MLP neurons of a small language model. Each row is named by its layer, matrix (up: input weights) and neuron, and shows model dimensions 432-559. Each number is 500 + 40 x the weight over its row's rms, rounded and kept within 0 to 999. Numbers have three digits each.
After each neuron's rows, "fires on" lists the tokens most often at its 100 highest values on Wikipedia text that the model never trained on.

L2.up968:558520531520546541515473500500457484505491486570499501561534549464488552436468539495449437508499484526511501539479535467495490540460541464521533453549446536457425481568434472587574508507553481492507524510485447449536563570540517531425487476476440535464477549537516471528414511543449599478495491426542543517461528480516453496480479412531449500566444512443469556426527520476455530412397
fires on: "er", "ies", "y", "ia", " List", " Mer"

L2.up1379:564488501410453541463486516487539488450451507537525488500480505490457475523535443492505450477570565568522460456538523515442478518505504543522508495527515463526510539481527489591474503499530495450463516523519507568487533523532479464459517484448556484438486511527526487483501479560569523462412462489458502492573495541589449446532528526487532594558490499461476547476552451417492511523469
fires on: "\n", " were", "==", " are", " of"

L2.up1557:488533542424463483482442491496483520439505502436525458562370429477536478495542574469448544456514467574502531520517568503465467513484502511439496520587537530525491487521574518425485446499512542474483475535520514503547531478514475504570523471491463541435444513466496477493505428514461449531413547494428519446477548641460481498507544489541517505525501489536433462440511498471506479496545
fires on: " d", " qu", " em", " song", " Qu", "qu"

L2.up990:506565440560522465494543429469486502491455539495438493442551470510493512544564478472508486484509528507451497478461555487496554522434507473492558485551493481498474461489507464562550553505508529539483530525576509512557456478465491459500461509512486546498494495493451493463414508519548524517376500567512519500437488484571434483533539466446514544448536490531459472523516482393442523499525
fires on: "0", "ot", " were", "th", " are"

L2.up856:447471431533518519533472573567487492523532539530506488492462500461520483534454519529493613467573522539430484485497571567441573534544460558506460491508532553520446465570557505466492474581550563521512446562500535496444519523499507498474504513513573525504514548506444584477572498505506568482518446501465544511448483470486555490508511562496507475510508430453557490501441436508452488487552
fires on: "3", " cast", "24", " Red", "of"

L2.up2608:566514543479428554507520559490468536538509536481515480472470488440457511470509550536506456518460498541547480494542517495471520497564490489487437526496494512534501468468503518493479501537480525474503449531462478520455479505419465520560490506505480524448499494465443594529441519486518567581453518498484538470507563508481522544492548491504508471525496492528576439519398459426489495531520
fires on: "at", "t", "ay", "us", " t", "ord"

L2.up1108:505434526469537548494483483482482415526455524493491477434559527579490508517477427510443497468480533478504485490500510467544528484531470492447528474538504478506518501478574525550394533528415475401453468591508500511466517498534444526426577559505555508476511476506441550492529511513536458397535473533433564472509477533535526501512563541464525487450518521485529521450485455453535510447602
fires on: ".", " (born ", "r.", ").", " A.", ","

L2.up705:457462459490511519531513480527583585445482534575516516441501520519560448541512468517486453575488452506463562479462525527466451520465483456427460492587485501523525493513505474487556503517510475498564536472492513468548477550530515512516532464507455384461479533495415492469482485497541547467514598537448544486508464532493550556443526507427480552455523516459496498477431504527557509489454
fires on: " | ", "12", "I", "6", "II"

L2.up1242:521474510502548490512518505473533507579448453453466590599495579468505481516542496477537528511597489572490484446466447410508473486557486519471529556421450480504511471545433559507462484497542515468456529487501544596436473454452503531524535502557518476454522477523475424552462468492522498483490582448552513490444439439511505504480531501493501478454502466543520480553447476577469531541515
fires on: "t", "ev", "l", "m", "ke", "i"

L2.up590:531469511524494611444532544566501457468490499515502490461526471488526487451541474504461568499451533487533557505494441447517542542457448539441478427452509501525530485485485506619551507505469524419494481540494436503530495472540510571494534490513517441524476477500527487572449483548494553482492491513484497451566455525494497506517506425537498475478548516529517497544526471467498425515491
fires on: ", ", ")", ");", "\n\n", ";", " "

L2.up1416:534467537486540500564475428502497458480416446436518548442508480605530487525583539485548469578493541494522482468539525443522572475420500486482475444448498472505436493540530511525467529500500468531541456495552479529489527515540564551551461465534499546447493565448456538526530532514480542530548523508464504500493519525510517519567466537486467487488476455547521504383476508473455524465445
fires on: ".", " | +", "1", "2", "5"

L2.up1986:461399551438563507511490567456597483565503462494526514497458469536460491533509470503485506537502492544490526420480527533512503390564491458493556463549502507461481545522561469445416494506508476605498426506497517541506493457464533429482558456550551492497563544439483518516497577506501506490537532495571519465491490565573527496527433523521486518467548538450506485474446559496450569418522
fires on: " (", "."

L2.up1770:506461547404516478443555457495536547531535545478582488487449461534456478421499491465484471474489463513541456498496510520537473472537506451517478547443525493527475441458604494516572464532514544494504536481524569554448441500508467455500537508503506482512502505494541421496544498500504448524478505493552425455520500489490494473478546537526506545516418494564489500504456482597484492501508
fires on: "ic", "L", "ical", "ide", "("

L2.up1446:414515507496496503484474529511518549516442498503494524500451423412516487541478556536477583539453480555521480519511467510604531444443450506478476476549580446520474483507510520496515528481425558516526537540537558530392501517483556430498462478534527491544540503461527535538528540543520535471457533494527434541464404533498521495523574548518646531464566538535490467496569472446534490513516
fires on: "aw", " initial", "ave", "art", " bomb", " roof"

L2.up1077:417532487499497412534476444466437478487514470501511488500502576417525466568517575492525525500573451514482509543519495484461520449440475618532401439494522559610433502573445453530493488474498512562477466454459513465548474548515429556461424442498546515463471523561466471511551558454534444503499503551524553505454530524524494523520531520533540477458433597518500529553389555479481467510543
fires on: " in ", " ", " October ", " in the", " June ", " on September "

L2.up766:516509518482507509530505517515450467552523450433457498483509423505445564441518406513483545501465605550427486477469461611499545484486523504383568478509540491473505535508507503515533488487494451500572486451519539525509524428475536479414584470476471489425507499481591514524490537534518516409433469568476545490495520465477488587513515584484609504452470494500440516432480494493493551453496
fires on: "ull", " coup", "uc", "ul", "re", "oul"

L2.up2159:472534571468521562534505460493477490474541518539451500487474458480496494504534470495492467537514552511497528548551519453486500454460440423511491429488547517514511592573458484506470463531547525423529495579535514447604485452572530525489507521498470443505464469506537483483536540492511457495435495475567537538486396579554444450505488450484502556464459522393472557556475537490492456497485
fires on: ", and", "'s", ";", ",", " and", "'s "

L2.up397:524449463504470546504504456505505500499495536469492499494494528483518526477394502568472510512459498485528584535450501548438529524463483511493539463471517515467542501523489445591544515531545501496489465589513549470521530483521513452540482479423468455495541590546488526515447509504476439483477475484495517434520496501544529554498447523472464431527460447482488587480489454452423479485443
fires on: "end", " am", "ett", "ive", " turn"

L2.up744:504546526559476539492443525488469528518393523598475573523555519532488538498505450507563517431483447497461631444432457543562501552502483514516479407486541538529490426538410522515476517600486516392532456510541478481576457499475496498450455458491447538507487457467514508462512475451515507550463541471441505548531531517609504458488516519514456461505493491477509469540425503477548538592526
fires on: " most", "ites", "s", " State"

L2.up760:498481489468542480526526430480582520475567489559454537512523547553418513519512460491477509506517579460412481473518439452484471448410465486479439542486497514496546458472458514466581538467480502462478519541501526495506557561519477533439469474517499411515437490498455573445469451488537513516500492478531557483520490519595484502521514429497496528442559474486481554491463520511536556529458
fires on: "\n", "ated", " and", ","

L2.up1436:489494532500502550584513442491496517453545548580557512514524540488561581452452514492513467493443529549550522511500492487523533457471537507500494436493428500503515521474526478453491559486523500492510462524516512611542542502495570510477562443498485523523456430474477517499492523441532514507524457482514485511433501462503439492480492580574523484449537501441444501489478474565482519492490
fires on: "es", " Des", " Char", " des", " De", " Les"

L2.up963:497411505430559509567522444466481512471501531391502575572430429470445584464508502532485487432481552479481463480472531522518484453487483510530516500509480494464511551499493582520574524481499492517430462450475456487496499621487433558505546476492594582498448530518558420520544485497510616501521549452506545500472518509483480464484454534527399546557451473501482491522503507441474559522494
fires on: "er", " Ter", " [", " Mer", " ant"

L2.up2401:482470547511485516581472480521475497461558444558572483513516486511543533540502436526570518449462477529531579475514520514496466519509516456514510537462502446433483565530534486443499451468476460504477498474531492468532534586500575571502501517457531552441492472423487445458466461512478519496449539482479498473457457501466463443552555482489589497494483550456389487495502442432493543552494
fires on: "os", "es", " des", " Los", " Les", "ios"

L2.up2635:535501522460575433509474485479515538534467489540500567480495534436475492459519524473447497480489525512481456563477555543478518517515444473485484530487535494499455417508557537551456503498508506551565454523417505500512471493546505489459449497512476472541535492493527488457555466520528555521472577447482524439403454530522462497488473548471525471463538557451571505545548587567443568470518
fires on: " c", " ", " January ", " first", " ("

L2.up1131:459509599492494518478423496477473514512479511585460483476487510495524521429542473457512507470523497534499417579501501405455551539487517468512554522498529513470517482486459515446474482513410504437511521549539442463539515547517539527487444536513485527476549544481424459502516406512443501492465566512453460493467485444525472509470482510502482471432472515579580574452544459509438511503492
fires on: "ank", "IT", " | ESP", "ound", "CO", "ark"

L2.up768:464466486500511491518465465445505512519552495454537555499542540488535460523470444533506521518567507424557567545545429481488474589503510467529526513487425456473512506577514520403480496544507535519485473476467490423487469514473473551542489434470548573520543543530513469490480464476489531541489513481411538484497491422503497528507526493531547476514529495527508515401498502504470463455564
fires on: "s", ".", "m", "es", "ters"

L2.up1870:525517547520507428555476455474648496534517522530520538516523452508480522461460530551497461530463505500507402589472429525549535479462534480498576457445529496420585494534461587394437488494521487588532506512470491540503512475460469549490524542475510442521446546496482550477503479467536498512475508522430625519486499524534477472529560492464473442429458415458415580568534470475450484468530
fires on: "qu", "are", "c", "overs"

L2.up2177:469495462490584525582526460521438514482500375475550535517517532549429516430523430484503481491552447426545491538564486423451508518429547497493531537497487490523507473557430540506524451473506484521520468418580459472446511465507543483538452472467449517457536513441427531489478425574524458447441528508539494434469482464527464530534537525572529502449553474414533489503497507510516508522525
fires on: "ing", "s", "es", "ate", "ook", "onn"

L2.up2500:470556551545551452473551524424492543548443496575435435558488534500512528470481483551541517475573503511510465439555491593510520490553480486511523564443521488491514523509517598565471515481516486579522453501452511534478486488518484462500508502515486549505473506547476496492487557545566508535485524457489481489537484433511520553560484510491517473515580467480483502526586526503524514489563
fires on: "l", "i", "ik", "ial"

L2.up1581:491563510473499471527586553526550520463522487535512464469513482460512443475433441554592476565446567530432474487504522481509513432441472491506567460513493423547543525505469452537508463478506502451493564554570560529508561439470425477488482531471479494478430457486543543459450483551553531593484457469496480438542471452515508516506477506461476473513515513527508453508429482507488490414536
fires on: "est", "ab", "am", "at", "raw", "ast"

L2.up2172:462519510508489519529505504529525503412495489440497445462508474493507517576521462444440484520541448531487537570475531524535499496494424494500488482434515504439502499562505511418499427589521458469527502566486482493492521583519448520571456546522434546518454514468579482496486524565481486519432602528439537427437489489447535484464530445498427456494502507542510502553527446514454469573509
fires on: "\"", " and", " song", " story", "\" and", ", and"

L2.up2466:541523551480488412548528487474498463500564493484559547515504488426435501461428437467499460481462474491544481528511466415451523481453458521469525543487458535478481521563510478496469509458446486465500450555551468479486505469481442458431532515490428577535473502576480482539521446502498502537539543622542535463508504558526509527466486420550415487480452460513482514543539502478443454508481
fires on: "han", "q", " San", "qu", "an", " Kh"

L2.up2367:542506456569512575598488502470463501494505477458419525474498471514539537455537493493469529562508477484474520525443457517557562492518485535550506462509460491476529470436508517508559540508452457481551481534480486498555505447547540445486479403471441456515369440582497524436498526532517470482436521498476452495487460510530408460460485484537500468437566497470481521508495487503503494537558
fires on: ";", ":", ");", ")", ": ", ","

L2.up1599:373470538459528531455541492553533478534434480425522439487515465500473451434513470521531471479531536517442529500501551511512516492519458493494431462489470483483487482475456534483467507520491526501548503555508532553444571521488451488461517518491461523511518467495478543511604476491481452516440492556482479514528569492440476487506490477460522460429518544561493477541457544507554569531455
fires on: "ar", "key", "ari", "gr", "a", "b"

L2.up2272:472575507552459624487529460529489492481446517506522501465536466610443509470495480480519483565564490447451507547549474483487525482444546559478528505508527529493493564570453464522515494486504519518548491450468442475572410523437463468478527541454484502482483481503459425495449528499499467568482567510514589468591448430543489496460532462453474535500506489517446537471556461479428546540532
fires on: " against", " ", " / ", " for the", " v", " via"

L2.up84:492527485496459548457528475529486533557561458489447540424544443476525497531558543486501533534485457476537470578511470551472409558463403550509499482406489470523472472484506465473477519550502494561461493445488487451468485467444500553498451501499442511446505512456458468507487476532534570503514481563543456503490523472579508531486509505519569564479405542519480512485443478456503491449521
fires on: "m", "rem", "av", "ap", "earch", " flood"

L2.up756:539483507510497495483453482491539537510532562513464494549519475561535494406531453500515510519523507477432534486477474459538526433500459469491497475504539516484499450492513507533520514547444534482499351438496553503513485518466440498517499512495532497495554506467525503542548535511482505543474568449530480542464428534540469498509558577520433519524510476484523425504518520514502508526391
fires on: "ers", "s"

L2.up25:472514495455494550534529510502580508533479478475477510587511527544527486520551510508482483535484542484435583542461513600446488466548523513472499488510558528522526503523514499453502511494578492512549526575475505475537547499447442447496434559480517477565558476527543524446461540459460455529515473493470469362559481496472559534491486467430512535515523471496449460589541530498511480576497
fires on: " and", ".", ", and", ") and", "),", " round"